{
  "num_attention_heads": 10,
  "head_dim": 32,
  "positions": "rope",
  "rope_fraction": 1.0,
  "init_std_qkv": 0.0198,
  "init_std_down": 0.00296,
  "optimizer": "muon_variant",
  "warmup_steps": 200,
  "schedule": "wsd"
}
MLP neurons of a small language model. Each row is named by its layer, matrix (gate and up: input weights) and neuron, and shows model dimensions 32-287. Each number is 128 + 24 x the weight over its row's rms, rounded and kept within 0 to 255. Numbers have three digits each. A neuron's up and down rows have the sign that makes its largest values positive.
After each neuron's rows, "fires on" lists the tokens most often at its 100 highest values on Wikipedia text that the model never trained on.

L5.gate202:150139111065107153130107142087142175163161126147146103141121104147132099112061124156140158150125160109136125155145127148176130131130166119134151146166135152132100165146113128135116118098150111138134106117112159115081121167163111095129108148116143104144131109109121141137182104150126127131118123191131132145172117131166104106104090127113148124097125107112140095161165110095095125157139096094124095130116119165099096149160106168111098117151134128138130137103129145104122109144118168110108152149138148147074169117119120148149139107131130146118124159149108115123131183162121104194158122156158126143141125111120088133095113125134099127145189125143158165163100144183128068145105126099135149128130123090138142128124122139134177164142117078141137082123099095133099137135105137
L5.up202:109136120125167101139150131118117157165133145149122108170130134086100159096147146148128120137177136165092137112139102081133159126066126141150132150119143141128106117131129106121137121097152113142131099176124111140139136108136095161148147087116150117090109115149158156134114137125170179127141104135124148121112174123130051172148148125191108102182140131110120088142097113171096094148118131091134132104117136150092159141142158109131125139140135098107099135144117137103092144105141146129118174109114122142125090120138107106131099172110104128125163091159130108117100118106096133120126107102084150127136125111094136105128148115129113143135183144151162075063087101122157132154105134197142132117142142145110102133135151122115181149131159144145116121102129125132121146153110101
fires on: " World", "e", "ke", "en"

L9.gate349:128156110114142101147099092144121136146146123126111114137145191151126108151124163107106142152134139112096120111122146142111126159124095127151112125131120109099155098167138140134144142110080142169112095164149121097118154152130108109117145155091107091102145086114086080162116153123097155127130146100108087121142138082162104136125147117106114152128111129172100126118091139121102128126119132112127129160122129132074149142104155118094059165195100123113114122102102144108101113110118122143094161135149100169152121171129158139110113134166129064071132101115116104134115122143089173104057109128125127115104123103139086143148134118141144086124131111110124114130136117107140060150129126166151147155138094143190170121157093139110163101112149149119117127159147102146128144113107134
L9.up349:072112138130120108120126099151092175125186135098171110163108115170141131158092121135142149163142135112137151174143121144149160136122109114160162100147124111095159147162121129170160108084130107156145107138163091124146118123105125154094133140117117119141102114138164103112106162098119193110104144125111154145156095124188126150133126125134148156118083103100132143119124088126159145166160126137115161098128127179107122140090118114122133096120153115141135115096133075146119139139143125123119123122089155101149133113105126134132107144147165109114137161132125066141105099140103164144132172111156128086128112161109099087162100162121121111149102118108127133151111133116141110133131124120174109094145152121158136127157130090140136099098153113137125145174121095152157132122131104
fires on: ",", " and"

L9.gate35:119114114110144138113143120070152151144134101152079126088111134097105123115130117153088137174127156116118162197110175169140119159172097091135132146127129119124146135153108098208148118080139147107155129137124066122136124131115150115106148111146085114168133127119149167117129084135116117104148092132123169114160154106098125180118136101153186135121081138127117110156119152132148161138145128130151115120094157132124114136135106178115134134104137159127130122179145103126138080130075116153139121120107106097143151121125150116162144113158141123138137162079083127119135171123150121123132124126097126091170122116094130144141161134152135086120152126136105131156073130095152080119116144133113118161113123078104170125109128116165123107162090138130137126143099079172161131139105112
L9.up35:081104091115139154104132114125119143138077143151142159101125122070139129125114124126140108128094127121151110142121106122140139146162096135105102139091147105137164086131151133137122149097144079111142151162139144076134158111168109089080142094126126136152104145129182085118158091100097154125134120119129070145149122163144123184110170160122116122142151154131146102164127112142122124126167165154172112138136154098130168127152112167121118124114135107169134122105123145100112112164154091141119120145124112159112147156187132148131113162136086129101155146134118111102156153135131100138148125130105136141120106092127166157143128163123148124132154132109058127146099127116172078091112152124168097124185102128128161084117146112128135182127137147109117098154125129140126123117183138
fires on: ",", " and", " but", " But", "or", " well"

L12.gate441:139124155118182151149130118097131117128144145071107140080134089151137140119116108116094132125093088123171126142134125097125121125125141128147073141109140107126130149153119091141136108105122142144135134138161158141147142119119188131159132168100130128157113152122173141107123117122132110130098116112080134142122142091106124139153140136106144106112070093122130125159122087127132117144170165120135118108168121134145110137125122163140127092118122159136160131132145109151129149168121113141129122094160116112146154163120140161195128142130141115096192129155130093147088117072143117191111119122120162143155081120115089116113103119132141124134130131115110148138183071173135102116099106135135152167119156111151125113114142112137104112152120111145149127152138121173150110165088120
L12.up441:109095122145116100083148085181113086127146140143105118081137156127100128129127163122128127121145093113131158180106128134091101172146153158140161102115135130123126131115160137111130113172130096133130139111144105094124109102134155123132139140127101092155148109112079148153120163128116130132137119170123121130136131148114120115079173159122145119152150132159138134131130123089125157139139138185120113151117138113106084133128121132142096111129105169165119152111140143105146188126097146129144162123142122138130100125116126124148050163134128153091129102136096117132159173142123178121128154089104133128131101165134078114107119115133107101116144100123129140117104087138161139109071108163155058106136131115158179164129147124130112125112141099124132125149110105099114122131190122
fires on: " the", ",", " named", " as", " and", " is"

L11.gate229:114093128126110173100103115109100124113146127101148123110127113143167082122123136122149148163129111157175131074098114172152078130108113114142166147139160138112113163109134129145125116146122099160154169069116118126122119087147118120097159127148104100095097086109112138100123123114118111141121159145150130104133119138108159131121107120119132177144130136120139051143139123121159125150176099128197163162149122134100080184148171138151133150099103127153124138161115120125161129135115128138123088108115123147102145156111137132116091145075113147123114105130181116133107152108144057099128146114155117173116134160131096099138134114124120162144093158162125094153164119132110116168125153132111120137103154194131091142109115107103119126120106126121173164122195156130160082088115136
L11.up229:147111134140099128158105125102130077117087144154104123142134156117159102140130164145141169160109114135151108118127125124092089156127140141138136168137144118110142128150090068183108110179162193131147148156089091124128112117134118121110104111142114132098104138152168163113095107111129115147147191143142147128150135130106151157146124112091110166153089163078082125145151169157139140155108136122156139150141146150133092167118143138172107124133142121136126101141136158104112089141126107111152164137085114126150143145114148125113118109140100105124109142134124089143067126138173139147134112098157128086105137124144172135135120084138095165102119117130165162114124144130172150128125157126141144119125112102157128151139124105108105137178112140154148128125107090177172087132091068
fires on: " 2", " 1"

L11.gate411:162135175100164119134134106144139122133106147120086105090157116182168132136133110108098118130109088129149160153110143159125141138170106167095075177148140118107160107114145104133110153144100086084171121155122100136144126151136164119130110158095090081129107126088102109078144125065146125086132106091141110160125144156129100092145130091169141132107117135137131117135135116148114165127140156103127113140154165052093141171132121137114126115113111161107131098113115140136158073109121138135110145106154122103138136106165104170132111153146120135131109113158137120155092154137123106090132133145076115071132139151100110126122124119115154079135173110139130136116112087139132118121166136130167178169160119132143115154111120127147127119123147124126144115151106131180134117117124132
L11.up411:130101129095132127108117166091143110120139145126148106132100161123126109136091132143079119116100116118135152173097148163141084164089164168173125160148135163127142162154129124154102144157103120147103143148152164133139157132136139166117103109139134129137113123134100066091130121148102150158179089092156122111174111104141164149085122170130107085177151124092116143129108143119122132101146134071110166099120156148126135102128093151062146113116142139152176119146100110161100113082130151127119124113095154109125145109156125113137110134106130123105114100112170178134178093141096140136120116157159152119062127120138091128125130147144104136134109159135113110159097126125120117147134108145164138176105099116159138106125132091118135092097119110141149134086157107154118111116122139
fires on: " He", " |", " /", " ("

L9.gate447:169134131114147168103124102138126127115084145126116108121133166137140114133150130091153110124118170155144191143129149159137099127140087158146145156088162132115172158150120148119136137088155157116122163140101088108127119127155156126127113125129130130176156148133099106095090132122111153158117114122117114126140139122139152111155127113138082123100103132114160116167076127121098126117150158139147112137160134110137142165106110103151101116134140153120074158104107091107116085148159088143115148127113139133127154144133149107115154172139167130125114159149109124151138108130171168089127123144163134130120094149128153187084139131157149114102128136104139113159159101117093150117113162105094142143178095115161130137156116131109075100157097127073071159161099095135142120143152060
L9.up447:163145143122138139130139166112186141173114121119117133110109125146138129130118153121148128128146083150160137128126142145144122111129140149145156107099139135121116106139122129166153156078129127143171128145124113115100111138174082127087097129159180102151123139161133135113120119175141161100105114152135120105111079144136136098118120088127102122095121084145121140122086093096113135104092125164127136145128117122131113172103100115140141147152153144120163188128086120096146099147155100150105133150140124108146173131133098114105158153124072158126096139147145125128119095146133144138142112140150071084065110095136089133116116107080135139145089121123164136135122159091128116192134126096132110156144146112154096094148101107124098092161169142089099137156118130141135131123135102
fires on: "'", "(", " |", " code", " Party"

L8.gate229:196107130117144137096140068101128111104105113149136084134103083147115127154101100153149117117117109124118079080157122146123147092192131093103096158094190161176123116133134108130144117109149137104101127130104133153140119113142104128131129130106155118155140111099125117085118115106149139158140151092148149124128120147121170101118112131150139139092112184152104140156114155113118141126125118139102102133143123120108116093072164111137146112113154121131161132115113088157167135158133159098143127132116134092073119129120133104094121147116100132128142092090090138109123083178102097099157113138126116092114124128102156103121127116086133121111152163115078101120138129152091151161152132114120123110164103128119114151132113138133104113095119154158141151106110114161098136145168128
L8.up229:160124100126100157135147111095084112114116099130118113165086108109122120128127128142146090137107110124107116109179127158137141125149105124132132147073162127115097132127108124149107117122147130127110097143135101144133120131140134152123084141124157163133158112120129117109159102112123151119146174118163162094127101122136143098143127152146143134135143150151107135170110143099121130107131090117108147102132121108122094137078157107146153108116165099162161123111133095142137140132129157107142108169127141130103114093142139062075125169129102151092138142123106093117118117106152112117144083121136126115108127146110158134157092082076142115127110190049128085117132110111090115171142166082131116134152146111120123147130112151121126112103094138147128137133076117175101169114186141
fires on: "==", "\n", "===", " =="

L8.gate50:153141135097170141085071094119094093137155127146114117152115160150180154100084110151151166109141141149130137187126120112128126124117089096147081197135129188095164151121144114106130131109118181129114154118154148158140114106070099127100165135104139116134120130162099141135135140078152111107116116118126118133113132124111141118144195106130114147139170100114130119179129134115120140128140118157134122162150090102118103125103085101137128123141134109147128158115105090104122125078143136152118169161152090156102124095107105120144125116061147133121185088147119139151147146153157141146091131113154123118134094140130148120140123124107153114112118103115086087145081139112092130119122139140096134140153154146127137124122096121112154116095067122098130130116114138108119088123144126
L8.up50:124151136134135122100101134132083139166153120156145102158160142163184100118141157157128154132101109154164115119082112093151142112140079135132160153105139134166162108140159145142170128089148114124151121132143133144133197123113100106130069110070095123140126149136105113111106104154125112140086100136148091105121141131124086147138093136114133128198125126108154145117114144104132114143159103125129130056134172158108113114137123123131136115168174124128128125144097083130154148086130084127075149122131123116092147110123171119160099170120100168126127145073133156111149124112120128142135125138140181093125108128133142131131127113148145139158132110128120138107165146159122133155127157122105084149141143112148140115114118142126105124086136162173146126086112139136167042107162107
fires on: "\n", " |"

L11.gate429:091127084106125132130107127125089119123125142175116173157159087102135143107091132142123117135125149117119119158146159141095141126161123136096145126138166130121084129128092112116108084160158148111134184186114084128167103074128158159121136119112145094130160151084139098125152115097096145168138143144165093103110154121129161083092145143107088174094133106130149105143118150139141130135135129110138144125137116169144157134127135123158115138104184145116133137149092145133176132144125184167160111170109158146163133130116136108146105138129130090077105122131107119067117102117177116149115123115154107131109126128130083085132105102132113095066138141091139115106141132126123115154165145126154096117178101118109120117176126136100114170122127137166155154110123085168143076153153093
L11.up429:093135120155167119098130138108159113170123131145115139166158099110158101123109154105109127149157103163152123127130143145074137115166083137128151142097123188150106108181116112172087077108125157069112168176144133111104120151129170131087102111097172112131116115080154149114142170112109110142160140129151096134142129079146129172089112113134090091137096157074109076107134115121144111146147113116113150135130146146151167117082086100167137142137146112131117142129134124117143155109116114113128121108125106168128140165105150164101132142099128119128150146090137131126097113109159113159137105098163124145149112126108116105131113104146173136072145130129143130147125137166160112123157139102102093136136137122087120156166120096118136167134126120111174114140155085117132135165116143
fires on: " 1", " 2", " 31", " 3", " 5", " 30"

L5.gate445:103076120111093120119127140110142174173170124139102120104086096130137110113109157103157197175147105206134116124138147162114143090115124141120106138101090098142160121090132113130170121152094145138085143108136115105159117164133158143173158120140156123153107186149132147097124095131126113114156119141086119145149155138142143134127129111168146154103165125039154107109081104119119139072123135164132141098095129174173080153117150103093191128175112133173158148129128120102144137142116127116097127099127138140131119158096088117128085100117155114134165116124105133119100096081134154116114138086135085085112146122143116151121110153137139138140120131106176135150141116135152150156137108119125106110151152150157107140163108110104139131136150126150159124132112111148155100147099130
L5.up445:128116118108129142092137150133084147099146086138117109110167086102125120143114144125146104139131144130122126124124131144061135128178146108131154130098079117157122131129119161164134112109144138126123142130090109159124128137133119139119127110193115139153124137137127124129123104118096135148149121152077168158127143128160160152124151093098142113114141159161109156158154132152159115118119230139120145091148113199156131119146139133156119115115109118117140064114111149115144121169141162180125155144118123118114183116084118119073135125108127121147100144113084109134088139151151159132152121107069135080105116126168120110121139110126117130141117134092161148180139135118147118177095115121106131128155156118102156127093146096118146112161150151143130111150135163149123105106118092
fires on: ":", " 1", ",", "–19", " 2", " (18"

L13.gate194:141103126144138122139133136119132098121126128152138095099148122115120047149183097104125137116155129155113136123135105135132096121182136124160170178137149144146128175147086099168164118084136126114085146125111109111117133098156124151122175105116110140152146106162140142141088185112123125123158123159156084113135105077161119145149129121062145133103078110131139122090101088146134115157131088124137162103160157175139160141118115178137127133191131131132109111090150087129070126149145144156117094118109115131126122141132118119122125134109099131131176144148132135088122112087157135125138082104163065097121108169151133168117118134161125152079122105115114101120110143143113154128077183174159108128119114133152193147125135125109111108105134105168126119136134127164142115108147164
L13.up194:141166116130087120154109091149137145129124145127114114101152118128127134103119133142145142168175102130115152173119167144127110135118108115150125151140124121106115126169117124090116108189098118096138139108141102094106116121109161127127113128159102140151077157174134166131106128137138114148121129137151158105073142134115126153201141152127114170144122144119108167100156103121131125146086077106086153112113131109192140138127189106145133080183141081148130154069088123120101136116113174110143117122136150130135096128147123118095130107108133135125139144130073117129159129134172126119105066142094161136146138128130076113170120103138080146114116147154164093132133132137139155122110169142150099141087113135168141116111108106103121182125156109125133155131139079161120102122111160
fires on: " 3", " 2", " 1", ".", " per"

L2.gate47:142113121183149114130116132116141152096127107157106091114123144149145086114105101120141108143104130125146163151088123119176120118090097157127117130092093141147066116110090116201124153106138132158132065146131164130119164112122126127117120115151089123126158173129105137118098089131093157172070148111079141112127091122144143141160129153126154142161155137093142143088150112092166158162125119136148155132109134135154145123187113141119142160131142145159122120147108170115075139116117189103119130154154121171149152115133124163130116109111092130128133118112158091156141148101139171156188096128132143149138124095120119177115133152157085149125157150192115129143155088162134129147146129116139115103133109126119147139105179139126126123108134177098136126150127144094158124107139119
L2.up47:133104139098139123169130114103123123107143125127100112098108120160122124145095104174152081137120137188119087080094144171148162133119113166120129124124144141108079074118098128079168103152149145157092151132139130102086138106152120114087155132129112132125131133190112161132116145151094129091132110090134108108145127112074143144074149094094156133101157122122117155104131124123103154116146098086131132134111120129120128121165118152137101144092133099146139110139110126130201107127108151117089113157114105154106123143169162119128082145156145104111096107118131120138123140128109099096188160145155142140145117099121129154135116109160124082118115106140144105093173102122110150128151136084133134087129089150108134170134122131141158107097101131139121136127128128137118146115142163
fires on: " would", " if", "ll", " \\", " should", "|"

L9.gate238:136117082123109129120123148093109163127114098088172152169111139149069133128140044112108132130110110140128127151119141132116169104168075086143135147121147093110109095149102115110118138128122133135118065111134115057147094098171143145115142103155126095121097148074119134088129158100099114084133137129162127157112095090113145144149149140168129106103131092126115104100094139151157168144142124124130120139128146108106141124128113112129158151145121134154146123095125130104070165111149076149106085107139118119154141142161141116114104103140159174118135146085120106141110175145186123114139123102125144164135090172103114131113115167146130122152133113126122139130096139167113121173098125117106150150139153121118138126135144123144126086130113155094156117109118113103098113134103128
L9.up238:149149087106160109146173151154130157173124166127130107097101158134083090132112117177086147148145110164125109180127136148112071141117114152114128144136129124171108122118115126146129152158127087116094184115103112117116122112157149142149138156153121106137125088164107137162133103123114100128114125122125117142141104163119096115110111146188124137142165135127087136164123125134115143124119158107092142147170094120112124117127115123097147098108147158123113148099101104177128130142140153122145117152137131141089117122107128100143127155118134115104107164114129127156156145128115152100083129084116149082159142110118123071160113123095156116120151123153078139081126126111160142143133081135145149142116092127110145144112123091125157094122144110123139164145098163089155114130172143
fires on: ",", " is", " that", "\n", ":"

L11.gate336:147116152122180107119143158146176125076091086164152130118160123150103162116170112134146100135148137134155120131167105144176145105114150146155135172094113072112159140110131155115122150136115141141108128137141166133096145085163086105111137162151129136141168128114131118123116144138117146111126139132100120140142108088096134148111154154154146148153181160155123121130130135164143140146167148156095109127116106092139157145150089137137093148142163136125147164142105151131124093121117142166144115140108130103138153118143089118137126109082135166122137084125134156127129158146139154089124107165102115081129094178139129121138108145111139053126102156088098072150147086098103181171115123132119151181132101103143119149133125121148166126147146137121158141114158074159146100137083122
L11.up336:127166146141110128138105136082125114138106136186155108145117093136114125122131119140117140123107139135118150121090119080152115186152164108124142098096104154157140069151151134151111143117132056124133141160126103142125141164162145145146134112168103144156107140118121120137125114123178155145137110087123109120095070101118122133144098136133114117136164078147125168130137111142108133116147078144125146144163169143147112160157150099161147081126159151118100123139097127109145158104145139155101116136124126128132133086118108159158141138140106151116117114164158091133153135091076100097178151105081136130081143136130091063091136110133136157138126119107138111149143149125109093157132127132187109137104108154127123126104144105141121102119114073148115103132158126133153126176143137
fires on: " |", ",", "s"

L9.gate38:160143067128098177161130147093093155132097086177128084160109098132155144135145125143168072127097100122164158171158109141138134113183113106149122138127157134145090143113139086110117155087142111150079091158102131167168093121136099130108127102137128185134146122161123102133124107111144147131091139107142138116117119086119145084128115143142134111130118150096144151127098140102112147098112102108067136103137073079094116131123120119119126144114134112132130154099135097106152122130151125116126126156130165123133138121178109106102156176136115136118101113121101118117133143066153111122155105110124148142115159135132121164135125116115112118114138176065100127120138102130130122151128155115097139142126130133153113120160115165131080127097133154157114101115118147135126165103162126
L9.up38:160150136126084180149132132094105124113149091118137091163068097116130138124160112159149110099104112110148108151175180155136136091146108090117115126125149113126076125112139084119125122132145144125105128165114147089171110156106114146097131131122144178150131112143081100134123070142146152169123126117156150096118115106107156095128142164121134109131160139116131103135092136115122126124109141115082095150143081114143125160113108113120108120086152112160150104119109113144141147150134148110139107150132169136120135121160145089122132156132117137108089127135070148117104156078124144113123144129083147150114161107124142151156108108102146104130115172086096094114151089169123101151117143127126134156150120150176120126161104141132087149106117132162144111112135152160121130152171147
fires on: "==", "\n", "===", " =="

L9.gate333:147112140136102089207133144125148156162140142119108137141093079124091146152114153128122121115109109156128101149090152151118088124058127130114160134135127150124141134099098138100155154124106105121121107188091115121163111142083151178108155121076107148171125176143204139120091132109128133122077122165149109127105128137119127173113128113133130091094124111085141130089155121173135117137114115089092134127149138110077096119109122131140150141158157109175105105126074049128126131152121134149178123122125156141136141115133125138138110113151151161119156144139087109164129141134140155116144124113107155103129113153134171083144118131133122074110139100122140141135133107124122160128109119098122161152120148114144152176131090112121110110116164128114171115142124111158135148105133143
L9.up333:152119185126142106115134164088133127134075158113143117143154139165128120124152117090168116150134131120143118102095131165168078114105128149121130113085080106102160133079119128127141150170141082126113150132133120142142065107127157180128179137133112111112156110113167133093100077140100140156058148089124138155137088152113146135124119119119114102134120115112127083128118133122134103091127132099106116097131125147130119129161118139175131140136111136129175129131138059116132123168128117116152120179119108155178123128123129117144139147091139076105124089110133112157146142111108153090115111083152127093086156122135183144102098107130141132135130143139135105107137084078124142143151110139126137116177177126102146168167160141121097119134126113146123117135112151108153123133129130
fires on: " would", " to", " was", " were", " can", " are"

L9.gate433:184177110147107118133137170120158142167131116152120149165148112079140108118143123138123112120157097111127138180112136150137101135144131098145111137106151150131125149153119146151158103132124125123120164142094111161129112124082126147124103096148146110116158133132132149096143105108107140146084141100128167096131113110109145101117131133153128135121116129132115173116158108124156111120103134126154148083112143169115116122069176111079114109147142135140140103121076116105093106164173107114129156109137154143109129132173111118174163189138142146141102143100112116165132133093099115142197134152140139128117127116157096079103103104158145176088125117124089120129146115107093116157124136143065174137122122125110114139146103131116136116099116158145128166114102072114079157158173119
L9.up433:142159124170110140104124114118166140108103123144104153141094129082145134122098194150121097160099105128155107127144133156142070135111134142115102088129115124139124151139127137155127135177121148141077105136178131180163174167088116119141111120128142126120122118136096127127128101111147135131098108131108180103107124108118134109102131138164119139121166175102089143141157135168160121119173108120155162110125132167108112143126137113128168124110145152128149116103137154150144106147146123095100126136154105107131109101128124112160147132155119132108121152106130116154122138134083168105186148155110128114115163150120145098137123111108126161155090174119119120103141061121118144129137139129119164127116174194122117132098122127148113099083125141162107134113160165153111124162145094
fires on: "==", "===", " ==", ")", "\n"

L10.gate128:096122188135108134130139125128144142115150131207101177156120131143133106106147137089134115099121100123126095177081148152148104135127177109136123132108093091129156135156106140132104145094115122142146131149120107079144107125115093131125167106139152119130133119135150144122162140087107175097099142101160173164139108113091111126147165104104117075167125092100142152167161092116203128107122132118152096133104132135138140121163082105135135150160114080143144129131124106113069142129135126120125164182135129150162114172105147131147105098111118155117118107116150126149149089094128075123106085102121143127086145095122145136093128105167142103123105114131117137103115121146079128125112132176145131121153094150159111175143126091121134100115145140117117131164105149151164152132109145
L10.up128:131126108140142113144126144152140152116118180149122123134110182133122067178093102140095108126100133130138086139153114141139128106151120111155099154159110116120151125105129105153118130137152106120096135157157127117131160111117135098087100159122118126085126127129105119103143099130149147123082141120136139131127120126085162148132124135049131082129131143165105112145094072101125113132165090130144097119100100138126140129123099102158126116128118122129174122202102135135124119162132118100151146136117129154155094130102154139162132136157170100155162133110116174100165148104152150061122122137105172107103172127127136140136122143146130089138161151132126123101164089094128111161136149152138133141161123101099092159150132120132110131121144069124118160174107142081091165090111106
fires on: " was", " were", " |", " not"

L13.gate172:104100161091107095133139151140132099084086113141132132187136115108154126131170109117132116136126106118135134138095147147138170107156140137113105147135139073178164082141111130118150096160143121122153121154148101114128157164162061105082115132090153136096110120151179131164125130130138131107116168149113131126140133118151090122116144109092137124111122135123089152136092148143145110111108177122152107137147181138165121129137163124126096099106125137075150126111155131115126149107159147132103100116123077152086081159105117081153157106114081148081137127146154150084187203154099171077128093130097141118148172122110097149145119138134117130113129159114118135143104096136158148127123138077132143135144130137116114112153112141106088105146132143139108152131100097136123151145139097
L13.up172:131131110111082096146129114136090154128129112072164109107119172150146088103092075152120123119128104137134151141095148146143121111127159087149100127138112116127126121139145137128134118126133151134188099134132114151129111111161172106157144135148109131180178170118098153115076115156133134107136120148106120153138096138099148120141118108146139084146093134126131126130128118148126126084113143187134149122154099124103142127126131106138124117094128159123119151158104122145181161156121145170162143145164105121091158116132108109138105142143114148126112121139131125073169153135098089056134136132164123092098098120150149122100111152128125075101106126163121149149114129103132076155152108133168081144143102114128162124143101087141081108095096123148152118128117144067135128143176153
fires on: ",", " and", "-", " as", " of"

L9.gate229:172151101193081127157133112091109104157110073158101124114168075090135141111140139106110124119110125134172131179159163169120171108161153129132146139127118171117092107097115108138126117139136076123119129126127116155140088140090153089113165093128162152126133127086131077139093100127145119100101133139118107127167093097130164125127166102149175107108112141106169114159121142090151134124113120116099148130097109102141115116146128091102122140135142135141139116130139099125159125142154154112133131149110128142092108110130127149092132107108151157115094123147102100153129137081103109142147073108126127155135139089099129166120113117129127139102123142084129124112176114136117142163107132122174125167118097159114118138113156124149119132085114159143153155124108134170085158132182125
L9.up229:162140093190091118130139106110121110149150104107088134147139129099129150136121137105127135103121111161153121186162170109139141121178122094137147128112112135097073155120106114136135114110149075126090159192077135148129112153101104130123155138118152169173129119099126119127109088107132133136115108149160128115141094075136159089160158179123150084136139135162114098154116115098155134115109128156122159162132158128115119140109140103070135161127134125163141098132121109124150134161115135148133171116117116085117124120147109115099177102112126168065151168138138115162105134144081110106121072110120095129097123113094131154119112140130110128121132166079095088097136106129121134157148146095156123125126162150154129116122115118170093103087151167129110104154139119146136130149176143
fires on: "==", "\n", "===", " =="

L9.gate380:154106100140140133165168085123134157141131119143149100120123115127072096162101137124148169119144157129103152150104193148130154149139128127103125094128143117123143127132094113135137103115121149196117114140066105109080119105142161155155152159131094127151122158155160143122101121121136147124106116120109136122128113100142117127152153152132085124169115135126194138112130078147136155077102145144124156124109152147087124122083076157160090135154118096159145121154164085083141119150096130102122084137108112133137166081175145186108131109117099098188147118128156101112104144112178133139119122130145116133089125143161162140156118111104125100126093129128146140124156110136117138122160158145117162164143108178136133162152150131108131134089117135121154102132132153099153130105156164
L9.up380:156141136152132135118136111084109121161122115140118089149146098135160128146126124166137158128124101144133099071097101138125142148167108108130190129126159134108114150140145130161174102138142144169144119100127101101200165104148102136126136150139172127149117118113093145104146131102161113112121125106148078136148141125153114107127134107133118149147159102125144170154130121117102082102127145094104141137097099126070136127099138192112096122093137145127098128094105123209171118131110136106132119112112122124148166111150091178126134135149103123096122117123119104115125107107113127103096091111179125114156146157153142122153120145077132119136111116120162153079163104127145161122147167113090139145117147155131141145087161142129154127116125130104161130099134148119108103158124175
fires on: " |", "|"

L9.gate185:128189127118170103122118121127121127138173145109119105177143117140130129114124088118166126079114112145144129170121152150160118147160106134140155171110092121131102160096102106145137126116143148149148114146114128130146122144129163150086131137091145171104204092144125121153113170139090154109148096108123104089128101123162105112132125108185163136167154131153107114148114119095101128150102115109140124072126193096140135166120129121135106137087150136192135093096083153132124101115137145091138170119133107106076163129143121126128142119136141128102147119161127135130144123112133149111127095097167142123097131106117175111133150153094119099143059124131145130134120115147076125120134167114116114170132135158104098178133156126162095139123075077135139072146127132119141127151150109
L9.up185:170168109153102178123083138112121099105110100091135137066091141101141170116112136125175143145115125118152136134136147150095139124175120132082130124104126119143104133125119120146132128128115105118101134123114136105181106092147088119144142090128120136131143108113108122127100145103093124164125091082148120135128127082117119099098139163150146109088154107062158132112108142133105103152096102128102117157132105083137163116105137156101116163157131143129103128090097115183126137114148108079120126148083132151155159125154159122091113137160187114130152154099120138176111152129147097119138105093106111130133146122167127121116112127145137066099113160146105121100175094119143134111133152108102149159116164144149127086167090128113119095130121103109137122081131134166112158130160150
fires on: "==", "===", " =="

L5.gate170:122140128131115120146130097098099078128142097094129139140140148120130159113114147116132135146128097106158139131131123136089112126090120109119108112093165132092129126127129114125178088136119111132168083075109139115092159087130135151136128156136061151146119129088120101103139169098098159127137127139147097101120150123118087106158113102103121141098121127133112102099099127159119108105144115131103103135110155117109154135088138163129123123131127122095155135121157167119169148138083119143158141121121109092114139103110085131110113135118075119121097076128115091131133152158129187118113091145112128098143102142144056102162139138097111085166139198154131122135105120166129157097183137175146123136128109132176123159109111098126112112129120162126151124120146117081092114107148110
L5.up170:130122114138161085124114129122137146168111121117154097144089122139135159123098127129158114125111142156121086069123119117141113117129129178117087102129122168096149103133126116138170141081102135109096164119132096089149127118140128107137106131127154114135144169111131095096129127131138104118117154090148131131119123091119162142082096126108126118124160104108105207159087105125106115090125136111144141165119149149102135121130107163136127113109124100164145113119131169138144123112102121168138120093109095142100092085126150129098057116101175144105155141086138110103124125130157097120111150149145111149115165088115156123171094089120117104175147155173184149114149101157099139128150091124171158160125126126157139148090133146143162125164124110131157164126170138104148117128113166
fires on: " |", ".", "u", ";"

L11.gate399:124148115095102099143134157093142125051144090164162134126127172153093120202125171158103136157150118084102160080140121125127128121124153157150133145110118094167156114139130126143145110137135134114102175132125153136127095150154121144083122123107108081127121115120111154125152149095106171134101182108139123139106164123135104117121146098089163154103171133134148090132124143103155152134138188130139123125110150162140107149163102122134131092106138142118118156098112140089085142117113164132084150110137115112121095077111157139108152153138126130102130082129108134088091111128137120075136133146140148079138112144097128117140126098101139127126104126123151139110151164201132108114121111100120158146119066126123121135159102087112165129131139082109133091067173090154139105120139086
L11.up399:115078140119157127136147117118137106085138135188104124104109156109148138176153090106084160136105142152105144138135127125146136144142131146122100098125135129091150130156157135125089147122093126143093129176109157145120134124140078121121103117103095154123153123126117103108119129176151147126100164090121126111131158126134115094130121124109095145142162123108079113122140100101139124144122143111138176173125183151155106132191180100139114105085145126123151199137102148130082172122118125137112102103089139158162141094088154087171120145096127165165131128159147157126115136139097116090100133150127138125185122134134160095113114134113141142128104141119138121144145111159122127077137147163118150167149159125109072163099157110128133138144104120134141099101159117162167138110134110
fires on: " |", ":"